Weights of a small GPT-style language model, trained from scratch on English Wikipedia: 9310 steps.
MLP neurons of a small language model. Each row is named by its layer, matrix (down: output weights) and neuron, and shows model dimensions 186-313. Each number is 128 + 32 x the weight over its row's rms, rounded and kept within 0 to 255. Numbers have three digits each. A neuron's up and down rows have the sign that makes its largest values positive.
A block is one neuron, or neurons of one layer that tend to fire together. After each block is what it responds to, as a language model described it from the Wikipedia text at the highest values.

L6.down615:091065154123140139181193060143123116122110152137088137112127123107176117144177123121068117145080147082183135158142157134141162113105225145192085085183106068116112122133110147064068120085152121167106140172200136133151100137152171084129138128151127125107115090112080155116240170123087191124178155141139136111146153167120095095144131160146084117125153138098062151120148085081083090053102
Responds to: Institutional proper-name words. Middle words of multiword institution or country names after "the", such as United States, U.S., Marine Corps, Red Army, National Bureau, plus ordinal suffixes like 12th.

L6.down445:148131096179137076124138112163122115120085117101130135149182137157131156098120084153161193117153177085104102190139189127137152115159104076147157175091079131126127186087168141172119099170121090108139061173146145144126131113168096126066089126157093139061130167107166118157115117154134074114165101106133141130159125162146131156105148108113130128136091159059116133089143125086106114095097
Responds to: Subject after fronted clause. First token of a sentence's subject (surname, pronoun, the, possessive 's) after an introductory phrase or comma, e.g. "In 1886, Hoffa", "Born in ..., Catanzaro", "Edgar's".

L9.down163:139203128138201121129118109097121108064085159095098150168127201087098131145111159144135164081124107108176157089073153143094115134185097092091134141088191130135137153109208162150110092144187118067110143120108086118136127133119112091124195058157079121089168137086096176152140098074166141150079154136086119145077097113127096141085146126111107139090070122118155055108123165135180138145176
L9.down236:164118113152154139124088115134127168103197126115133150098140151035099164192105094130156134054144176128187129156178105146172135089118171132150149105167103116130140168162255152123099111167086130083147154136140143097144078148101130140110155143129162131094113164159136168132088126084123045111105141125179118083146117125122114064101118150155156174107173144101163144127125098123054146154127
L9.down363:159086144142169131127134112108171170129149171131113159121139200098090149128133139127109081110109185176088181107071165159174140107108103124048128142126084112199174128138071119155128118138108118100158179077132057166127128141091102116130117157126106107124068186120169189110092108129185071094118170136088156138123219111171162131122126196083175165143152104160208151111129147160080170156095
L9.down686:100106166147080132096182119082136166195165103142116114093153188125095086154143112147141096107152119146165093106096198107141177122097079094093137165113135117153115134101224163114180119155104190112097158099152120085172116140125129128136095124093159066106168160108114116131125152150111108102182161140133128082107161091103172183101180096105163128169123158126117179194113124141133138166116
Responds to: Name-final subject tokens. Last piece of a previously mentioned proper name opening a sentence as its subject, e.g. Hart, Kirkhope, Srividya, before "was" or "is"; also names in table cells.

L6.down233:141104170178147173159152132117105111132143166130120115118090162093124146186141170086101113084144170150121154168103154142145125107064138185123098118134094123095160107145051093126133172133168147125102092128123043079117100124146110131122073121186124114085067183172148148147146147136175129135122116108119100078108170161101142197087133098158138133122110127089085122101150127112101116125160
Responds to: Sentence-internal adverbs and pronouns. Adverbs like also, well, then, subsequently and subject pronouns he/she starting a clause, mostly in biographical prose, as in "as well" and "She also starred".

L9.down18:116096158175089105155196106141091160161146080161104153180142121091110098132049139184103117134093127184142133150135155203148193119101175151154104165108115170173177124120062144136059050107142156171162175081145149165174079160152203118132058066159152099090116113165085082096127108148121141145147156154080142131130115116125156171075122076094095099231134120152166155141122127125135097099132
L9.down205:176162124132084140130126130174162067107118088146062079153116052138156143087111139118143120116140109129096105139197178148187112107184101149154175098161066083082137133111095099128130143161124095152095103121062171145085078154108131145050171097214176140133129161098159125150155121086096166177156116207044159117164135142130116142171143126136169151128148144143163091117117146108163117125117
L9.down345:158150098219124169126159090125109133123145108111142144196125067154165089159126065145163069167157120120112109122131102113119174121135137110126154130105131073113136157103153136181124173097185078071120200145076171129145189116177113145125096135132130139174077129116108137118164083131131149131132174165136141149101129120074123136109120039137110087103135187152149154114107100161182149104168
L9.down674:091102111182116135126149125127174075153101125166135108144140121128131120111128190118100095126135103120140063081142151134131208164126107076180160125161130109144163152104240128088129133066101091115112154124132151122133161096184098148132063100127177083090145165114108130097099149081099182141111127177139127133121121130137128163111150204089156137108146132144119131116086139101153091071147
Responds to: Mid-compound punctuation joiners. Periods, hyphens and similar joiners inside abbreviations or compounds where the word clearly continues, e.g. e.g., op. 2, No. 8, self-control, non-anthropomorphic.

L6.down128:152165169123137150180142129070146091151119085120096053134031104105099108132133154105122100134127094187082161138112123136148110158156168121136117144100163124110062115160117117129150180143142112131110142096122150103178169128111102148134190166127095108142176151085156172160146100068163138140091117129152124106143107122140155133201138112083115094123098141156126079128187166135177117048135
Responds to: Website domain fragments. Word pieces inside website domains after "Website:" in infobox lists (capital, rehab, rews, hartsvill); weaker on other mid-word fragments in names, numbers and table cells.

L12.down174:154121161086173106099101173193158076097125092166112119147151106152111082113118106199106106119120110117115172160105061092126152139147124146202119207145210151128129148137000147110146166145137057191119101106134132088147155084156110123107059068119111159089126138162086136157191155132136142151128147077148166135134120162147138160117103182133047154133158134148175083116176104067163128128118
L12.down200:130164153109130160169113153184086124134090135192126096138128068141178136136099125139143133145115163097090183126147146156165126119104114142123133201174125147128093183147125174201125145109130113163120108099125154115117146151116093114093126042164130183150132155149140143104105118160116071057118085130129133098065044118134140169093102168176178105119158063129118161145137114157166105099104
L12.down336:146096126110081078151163174155111106128165110164123155092145096134175142122178143110173074101122117091149163173123133121194111156148064157153137140067150144147110115104094132122139195115072084077104088126088150106163085121132178140148110096159161098109192091097120147185186051125082152157117144116154057115146159110148115175143150140055131173056172138140155107117169154094138073194053
L12.down393:117147117016099115128109178170145146123104135113141154088135107139095082107130133130110108116134126137102135146133145121122148118157165154116132176110079157120140167098082129099100158146154102202079137161160181079117117120180128130126127112109168161165112116106159138138190122087110112127164115127125115077161051157076188143097087146088161119145160158126119143135199111139123178079086
Responds to: Clause subject tokens. Subject noun or pronoun opening a clause, right before its verb, often after a comma or period, as in "When Carr has", "he served", "the law was".

L12.down143:134121174154116074089132148145150151110110099167165096107135153148087164151106095144178133084149136162186129092110084110110166152112108109107102154153160157089121165223017133078126133125133205130109092150098117154192137109136117167150187103194203152093119181147188157116161085164088109099165107102134109125062139123190102165214079102130161160120171123127150156038143093066188103154126
L12.down216:153103125141095092113141102163138085096127143064157089114061101122114128111157109139151108106170151180137052083130075171135132125138122133112156134103190100148165121164127158118131085119129152156124198135143177164141108106090176091125146167132131110103108120132129121124165187106130126112077143141125105144136094114128098099163080178158152213118106185108105139108133127134131144097122
L12.down425:148147107152138156154117181153167093178127105141128074082125152204108147125088120154098143118136168067085098115159128173105081084161112175139141193162091157072058130100200169194106116123145135157142134108094139157122141131145139132150119125105152084133151139044085129088159157133131093136149146133144167089169111084117181151091131070188166134168119172156143118111078156154131117073102
L12.down525:122149151163163127150085191160149169114120151116127135137128150121113086147135041095090075079104094121105151103047172161153070087134123167094113097061170110079118172145143108124126120170207136184156109102104169124149154184160137104065114154082113148156140143105115169113134110062203109173119113182156198111146083119166151119143062190177095141117138142131127110127076121070152180148162
Responds to: Biography sentence subjects. Subject of a new sentence in biographies, the pronoun he/she or the subject's surname (its final piece), right before a verb like was, received, has.

L12.down6:138116135164175176178106083129082104120101129198122123082128115108188148109165183085116126144155092081146115114126120137115082121059086163130060157154111083116118135161255092191139117114121142091060123122124124146151071151142083105148078089118157113186109084142125187172142125060140162167172100100135156147132094103122155115171147128131087117107175082148103137102187127165098141121077
L12.down375:123139133125163129097116069116069170151065123091141107103145145145179125178103075137077123148182180180182094082159086087142127129054121129149159135115128153131149114154000093105117150100084128097127113116172187053139136118171128108156153157126202175103130134090070166160105113131130105100105117134086108101147098139171167151128103102079142131109086149087144128100116101138114097118071
L12.down648:111068132111182121070085140153130157105111122122184123120135092079119136140107141137058084111177120144126135185092132148132163113161076141161102149142105126130187120129255163122082094156119064090150132155158095123126136119130115143095141190114128109066141094114099137119084123129094110111133147116146116112122136090162075095181113159188092162154113078164167151122142090122144112144140
L12.down649:062115085140125094135137092101141116171151168145132158067092150095129128105147181167142179134151158068122131185076122178091124125188061217119121130119121093087104145091110137147116089096122097165105172080140094154113055148147137111175134161167165161160093089182114122177088105111152122127119130115184054068132133136084132140171167077085109162052134148126110147138065115172100131146149
Responds to: Sports list and table structure. Structural tokens in sports biographies, rosters and results tables: row-start pipes, JPN country codes, == headers, and nationality or descriptor words in name lists.

L9.down28:098087156155159103162190111173143080096089156127156109124141116099103108151089137119100090171102066160084101162115155088159107125091158147163179184130145078105133096147217133130144180111102150156167123138089170141214149148155093080116129136101103169150145129165129124102126129123108136127153123077204114145140122131129120116173117137080085182133093119108168159111119075143085085153111
L9.down103:102128150113132150099162064125126143173153158169099146081088126064121100143170115130155146107131125142168122115128136128058121100133160164095098150180048124097085101152233166129132212145109147098138129153103094138126168124113097212148089123107115058108136097144137133148101129112138090080141184191154128175123147141125109100159136130148133124115126159121124166122176119120133135112150
L9.down318:093133148086127084176176114134082075119116122074192149107052091097167117156111106135117111140105067122152115141163063176137138136133158132087118138101163109091078107107112100130111168114142120106131176112154150128152113121149129137159155195098152145107131127147134161160116100147126094125108194137134160197104086158094101094147170144140116136132185142176150085154150163136145119100094
L9.down438:102103118087163168099107104118178125198169131100037149127154108098205095163138168158114041161131178145116156161161162119110102095102127156179081132172157178102130176149097122143200184143128100072108123109170144172109109126120178152135096116024111140104142151053157087120127133081159115096090189160114109133108113154148093155124184166124094140109118126112074169123097142168156121170047
Responds to: National/place name modifiers. Place or nationality words that modify an upcoming institution, such as States in United States, U.S. before Senate, Sarasota County; also any/the after at.

L12.down395:138168153107156114120141128196225076112149162120177164120119109155162106172143135134158101072091145105109204093127127131150085096083107131135163145184114124089111161114226114152180062101125116115107158161118152111149129118104122112147146154139175166137042124139168134129142134137160067144096156130139153143092038110150127120066165135123053116130129152172086124190117132118170155178128
L12.down634:119126213119123124115189181110124158090138135118154071152152160105165110119073135097171145143078126142155152157109131119077167110155119140117192122159112178141099149092045127168111128142144142170115076144096074169179095170131117107124122159194166182096041090102185157120131145134130143199112150140101104137117119141079104126103099083071159087212126125119126121121107066066136181174113
L12.down640:130108149075166133168125163080149116136090191067142164082088072095097154179116101114118088145098131106111156162133134103085114073126102144099130166103122120118146094151105088158102191109153104149153155112145116142119077161115122100131123221074165081106119121139136132115159164145119162137113169133113115104134128092124142114095139120182116179126096243077153115118108086176094113162118
L12.down655:190139165150145158117123077096125083125134114123108153123132130075088163144092119041090134108161197141158055151108107159149100136054082114166121081105119138110151082098232157115062161108077201131112194109199138120109121142159125155096099077089187123157116076106180144119100139113121160080172146091165071111120111157106118088093116144157118112133169139153187175143085088112113117082119
Responds to: Indian names, URLs, data punctuation. Mostly tokens in Indian-topic text, such as the dot in gov.in URLs, name pieces (Baruah, Subbulakshmi) and West or district before place names, plus punctuation in tables, coordinates and census percentages.

L12.down486:161160091144145145170149129186122126069154108122163128134130152174106094101147119084109176124140163169121182150090156109113176128115153169087139112138129094097088126122178124131178057139151137079113116128091113056113140063178120115114051151108153121088203152115180133127085178128087086133153131116195083128148115135154132121177153144108139176128131093082120088118097137146181129115097
L12.down513:103083122115103150151103102115085185115134108119160116130093185042189131165174114116177073150126179125100125158156106112060116151137125157149046113126131111157128195092161110144142126110122136134127153119106134167184109158167102143146073085156179132146145155115128096129109056051111138108147141168136147153152156147121124144119121181129118137122100147154055191070141109148103126132100
L12.down639:127125081148144177124097091153139194140147123146133153135133106124141123137139077109191111116113122150155092115099146143094093087143157207118151070141184165105113120122040078115121163161164168123102127160139178115130103061076147143138121098155097210208086197119105167112148140169110087111138102097130140118160161119164175103140135152113163138160135130049106139100085107162102142146148
L12.down697:129108162066142157083058128179085075115085085095158110159079127195110159162108084151182070127137124177119123122077112076127166176070043128177090135142147130097075115162172161159092103104123181110152169118096123142138100139159128151141188166121118138107134082165117094159147125142179074156061116121135087160085120169162132116097127171143113138102077121128067121132153100114128177117144
Responds to: World War names. Mostly "World" in "World War I/II" after during, end of, or Marine Corps, plus FIFA World Cup; also first pieces of multiword proper names like Atlantic City, Costa Chica, Eastern Illinois.

L12.down15:140141142155111149095077137120089103151095139158127185113144171168089052163113115091147123148129098140157170119168080120159076090146164115126132082155104176096075108153176130110150163127114132098053125151093114138191153106105094123193150180150201106168065157206126133136165137153142091141124082155127119172095089159171100125125177197099181128145216131194166144101089121181129158127146
L12.down184:084108172110049135150149154112079190147134161171172135068144166135115143152187148112099145122098115199163075133149117156134136074108134135154172157118135093146129099175222112152153180108128144162153146110138115111130109163116137152131117176171133118063160095117067124116177123093178160164139082126096169118172103131108097167118135038122158118128130151150131146111138161143115027145185
L12.down231:137154152101096138118160143135138127142128146163102112151125156067070175154113083131096081127152134086132149162105126107106094124101127087131168161107162155169098108059163133146128112102128114107146088116175214120113063138173129145150114177134150123092171165166125146124082117113052168068134160133180130129146168130092104144126139087158146120128080105125083123187144147115123170125138
L12.down694:090133183113135123110133071115126112162106130162132176158093144058134114113124117090165144113139126122107107136128126164150116138169086132161121157089088118160121136112155101124165143182091114120135141155077091170073144128140116143141174128100051109119154153149150116108125162125100136163114085169149154107074114124116106079136145122136146076152124090134098102066118198105125146092105
Responds to: Nationality and place adjectives. Nationality or country adjectives and place names, often after "the" or mid-word, such as Spanish Army, the Austrians, Qatari, Polish border, UK.

L6.down597:143136087084119111119118101085089142122067136137119058191091071142173136075053129166118106062108152118188151107127146148158128154105153160137163054172099105128111153135111135123131108158116061156183081075091154080138170067087090136162135152156140125183180151078170095122087157070092098129138139147133093173093109118121097110137122130179094103104197115123126108197096144109171157154129
Responds to: Before a year or number. The space or head noun right before an expected number, mostly after months or "in" as in "January 2026" and "died in 1762", also "fiscal year", "serial number".

L6.down586:155131146149138110104147103167153157089138096086149174153129131167152136138151100112130155093132080120090158199079144094121128093131095179096200189090082192146146174122110170135154175137133165095144120149077125154165135139158080123185112128086112099118117147097152128145118087140184022052110062116167143128103165132113168150146116140114145125146089132091148141148139150130154141118099
Responds to: Opening-definition descriptors. Words in a Wikipedia article's first defining phrase after "is a/an" or a title, mostly nationality adjectives (American, Indian, British) and "song by".

L9.down52:120122125203103105159103150089134105114184085104131105152140088220160135155087165158139150145150171129111057102173114180118156149104084161162091155146135103122164071186126155145092089099109128169133129127190096069128076093201112086077012115159119177091111110138143152168152090117103120121189109127141136182164170156120126120096146162111145063092148120108163118095139204132105166082090
L9.down375:158107105097103096170108105144154154171105193101119091168144081181114193136060113125116148144125178180085143150074232126128135180073088081164101102152152106158124097153156122191124127077094150143128143128141088106188120126192078073158091049138092153174138121051098156124170168177195136158151095115166113158126099088097134105087132179149102079144100112163087094184145156168111148055104
L9.down452:155168069142100125157164153098101154094114153135128156116150061155136126065140109188072137167117110117145157123164122111090119109114160118149096082139197076101087102160102118169105147126191127137118117151150110099104139179157136092145125173122110195148077164066132167173137109108141160128147135091110131138150143140174131155183102152105129114144094098077088146150091149093162135180126
L9.down666:109125125180187119122175111103138131114201150189086117101077121107081119122103141153106099121134091191112099053134133104142087158116092110081152188134174108106089110132157102109145156098139145146112148125129116135084084160148113099096120095154101159106157108133158181147115151158180140069078126165145136091173145174148115147101106129135096152166165063142102119114124196105151137124118
Responds to: Space before a year. The space token just before a four-digit year, after full dates, "in", a month name or a table pipe, e.g. May 23, 2016; in 1980; | 2009.

L12.down45:165134160110120145110156161110122137113157102147132138104143138102119141118137127139138125169127118144136163148136089110148118121102139143145153121107148140112233092135255117130126123117146128094142144130164109122130114141132122148111120107134116132150161107130119151121120124136122155115138099081120128128140115111128148128149122145128104094123132101117137094129098144139123128084138
L12.down173:098133123183110107128136123121162131094173117127094125148110120188139100127164187148134082110123126149117127186117117087132123153141123170140136092178162144136108092180255094177125091106143151058127115122127133132172135113074160133125188127150098116139086100115096145140164133014108169159150129075099146154228118109126155121116141125109135162149179122130141126129130147143111110027111
L12.down401:128071072117092174119061061079057046145143091131118147069119143143163111130119122158161124178128161159142154113116123113128074160104118146155170133169126096115118131106109130162158128129061161201093082104149106170092194128151077159147112107120140166154128125140097082095118184121111174130152064106060143083143176133135115074182125070084159111135121190144072137133124100096145145107037
L12.down495:199115076133111110080138139041079112137070119188115106123134128095138142141096174119108081118055174096161145118168114141104150081162116106132153125136202163152152143140255122041136163140144109093182168152118152117092109126159099177177107107115160111121112113147153105155165160071092147082085126090155141093122117112121164136118073127087151148161106144127066133117092171087098121094144
Responds to: Start of upcoming titles. Tokens just before a new title or block begins: opening quotation marks before song or episode titles in Wikipedia tables, and line breaks or == marks around section headings.

L9.down108:084171221147166117074148111058102087152110177117211180151084129029128124127144144110071095079151084109180120129090159155161153146124130090095143108165179099125186116148060181151145109094104117084115089115103112101109149096111096165173119109112161102140122121100154118135088101081144138145101110158112122134107117134190076180131161156139115111109071139161133165076184116164129109135151
L9.down160:135179107053107104151103138116129113116081231103141080147097143118163135131063115157085099138135149145089121133079095113115129075124182111126153141136143074124160122090165161130061120163108145103115129114126087182113158145127136099080139130114169131095089154131128063089172095127177110174137087131163146177124110086108109100126131147032100150113113100102144123099104079140146125092090
L9.down292:168091207163129105098149092161070094127171098106107065070078137062066085096114115092128155099192128040173102135130156079185127134125148164102139131122132172130185155136192173091099130117139134123151086093126068105177082122168147133087102188136076167058095122138107147183139173113143104137115134162219114165141137102103105130131151140090059171153150131132092113149099189075083148106139
L9.down442:137166108085118160111072156083130064155118118108115120176070183168124144126143107116117128176143167131099187146190161105157095141172141124146150139147166116108003089108116108102168138132140171101133130103115116119126157156163112074129152141152131136093105101124125125149162146031188105135135093164144105104123120107113098169164169159142094161094153155127111145195152155148130157000156
Responds to: Start of a quoted title. Opening quote marks or brackets just before a title or name in lists and tables, mostly songs, episodes, and games, e.g. "Raining Blood, "Early Roman Kings; also year-initial 2 in 2018.

L9.down27:136139112136187142117159124145121092122116115089098151100052133052127145078118147148118080075119103148160198133096150167158162152129128159133188173132092135095090165076008196138140165185086167191154108106099097165118130092174142100156098076193156137113105154094130097077159178102115129096147116182165173121134114124148110224107120148139082105120150175104164133091121118103141144138126
L9.down37:149188087161146075077095126109165127101111088075097150130104122104139159122069139150153201147106098146120153094059100173105172151171088118150205158120164110142089139153113186162135180154110120168111118156081106143143198146125091088118141082179085127138148133118108134119112164138123047140095104111072189155130116148099114132067154150168151124100112119122129119147114118103138080123170
L9.down149:102161118184175113094123125165072119170073159112174137072127103107159181143036149129114160137083109111078156092101091195186097092127111144117136085122093094202151169154119118124117154114111092144118134166192086107142137159188074138107152024168082116152136118149150139151090086122108116163075164142150170114116090093151055126155132172151153085121137134134057093147084139179103197165134
L9.down506:099220142162166065127152068143150128091140091168133112114127130075172152146148074101116182165119127154154174139103091174115098134162112206167190121140150108145130120095172144101145143162142092136111132132119135118140183183145101140138097085172119156074188170096129106098092191160130084132159123148092108110125134109149116108107123094145057179082139080122099165149091148097086153135128
Responds to: Subject end before verb. The last token of a sentence's subject noun phrase, just before its main verb: a head noun (his father, the museum), a closing comma after an appositive, or who/which/that.

L6.down303:096136148097131108111159117114133126121115114177161079126124140143181134063130157118160090097111164149125108166124076132168131161079131131090148190146077092109133099167181117176143073119126139134163127155134161115109158140101091093130152097062161164109124110153126139113150164109133124068114107032202164106119098098103125123129137197126161109094168100087200122120096167170109144095095
Responds to: Headings and country names. Line breaks right after wiki section or article headings, and country or nationality words such as India, UK, British, often after a comma.

L12.down43:110120069129109101147095157116176116132094083171121159149095137152168063131112133117091090114142085159140136169112106178094093152150128167169137128113098136096126147124169158127142137087124142059090094128148120087058136152127157107110098153141139126141141131127120152124154087125136134226105102105120170117132117108136128156147129129160153102095216123211111070146118124138094087161145
L12.down208:100132115156121127100139139141090110096127096140132164087122107128077163113097105149093076182149160129167147099119085086143093077123107108118105183105094136146169096113144131112109195076111142067176147116187131131088143177112118157114118127130173159127175157126120161174141109000108136136126102157132169113183077087108121133135110136115115139097217102137105198104145125078129091105133
L12.down221:127132107138075151146131085130105193152099102080130139175134061215114126080092141130187129183118140114104151132165129110059072157099128116145074120092148116126178108137119113138132146123101133110106189153130094172147106119164121113083128150159059098123146118150164134138154158107178158121154122117108126150145150148141210097161153115144151116150096127163172136148098133178097130056148
L12.down668:124154163143118136168088168101177163093118132136150127177137153135098106112064086187150147082101116208118143081087154097187099120128048119157085123121097133165132158195255111121147149096160139110094128157139054066071161129159151176096103154156149065113125131159153119124099116131152143068144151133139112112109087096089103114129150172151120120141100137102178138163148150096097165179100
Responds to: Space before year. The space token just before a four-digit year, after a month, day comma, or "in", as in "October 17, 1887", "in 1956", "born 4 October 1938".

L9.down54:110101131078161119090115146133137158123156185113107118115093191113137153178135136135147139117107123117154124165166121125211053095145117130131136088117093140138068129055255087137177088084111155102086109109123160107124179140134153118121143074119152119092136176126175155100108116090118115093118149083086109103134117105159125106151182171108112171149106139129101108136156173127120148189124
L9.down69:117136140153132096158165101128116159153144082129137070143172087121125136126107149140208096106103070114181139131127120160125075087130130157144110175129131110073152100201102145125098145125132131112088144148166187127155137120117142128080138097141110141028149148069126164181152089114162035107129177085153130151129128174073134107163090091157127165148134161148101075083099117153160185080133
L9.down614:110142080111128100159122120078124139156133176124084138106163134108094100127125139091146122092079140130145049118070073074130156103145199178119095109132091127102157118186188199167123188138111170100154114156156082109109154132169141136107040101101151148052123114138108178146121111117142163106122106075131130149112137167176069159145174151172166122115123190113093149137133132071092127133118
L9.down644:133120141159196164166079127106124156129102106038135168154174103132114147100097160190092156106090130140153141089175104120142154136161154079152148138123110175123113192168193130127123190107186094104081133088159094141126198137081183123087158098137122167079113149127149136171177140132118123134126157139157137163093136139078144112152141138139122148078125154169141060097118100134119149164119
Responds to: Word-initial letter pieces. The first piece of a word split into several tokens, often a lone m or M, as in m-ango, m-ope, M-oths; also a few capitalized words like World, Austrian.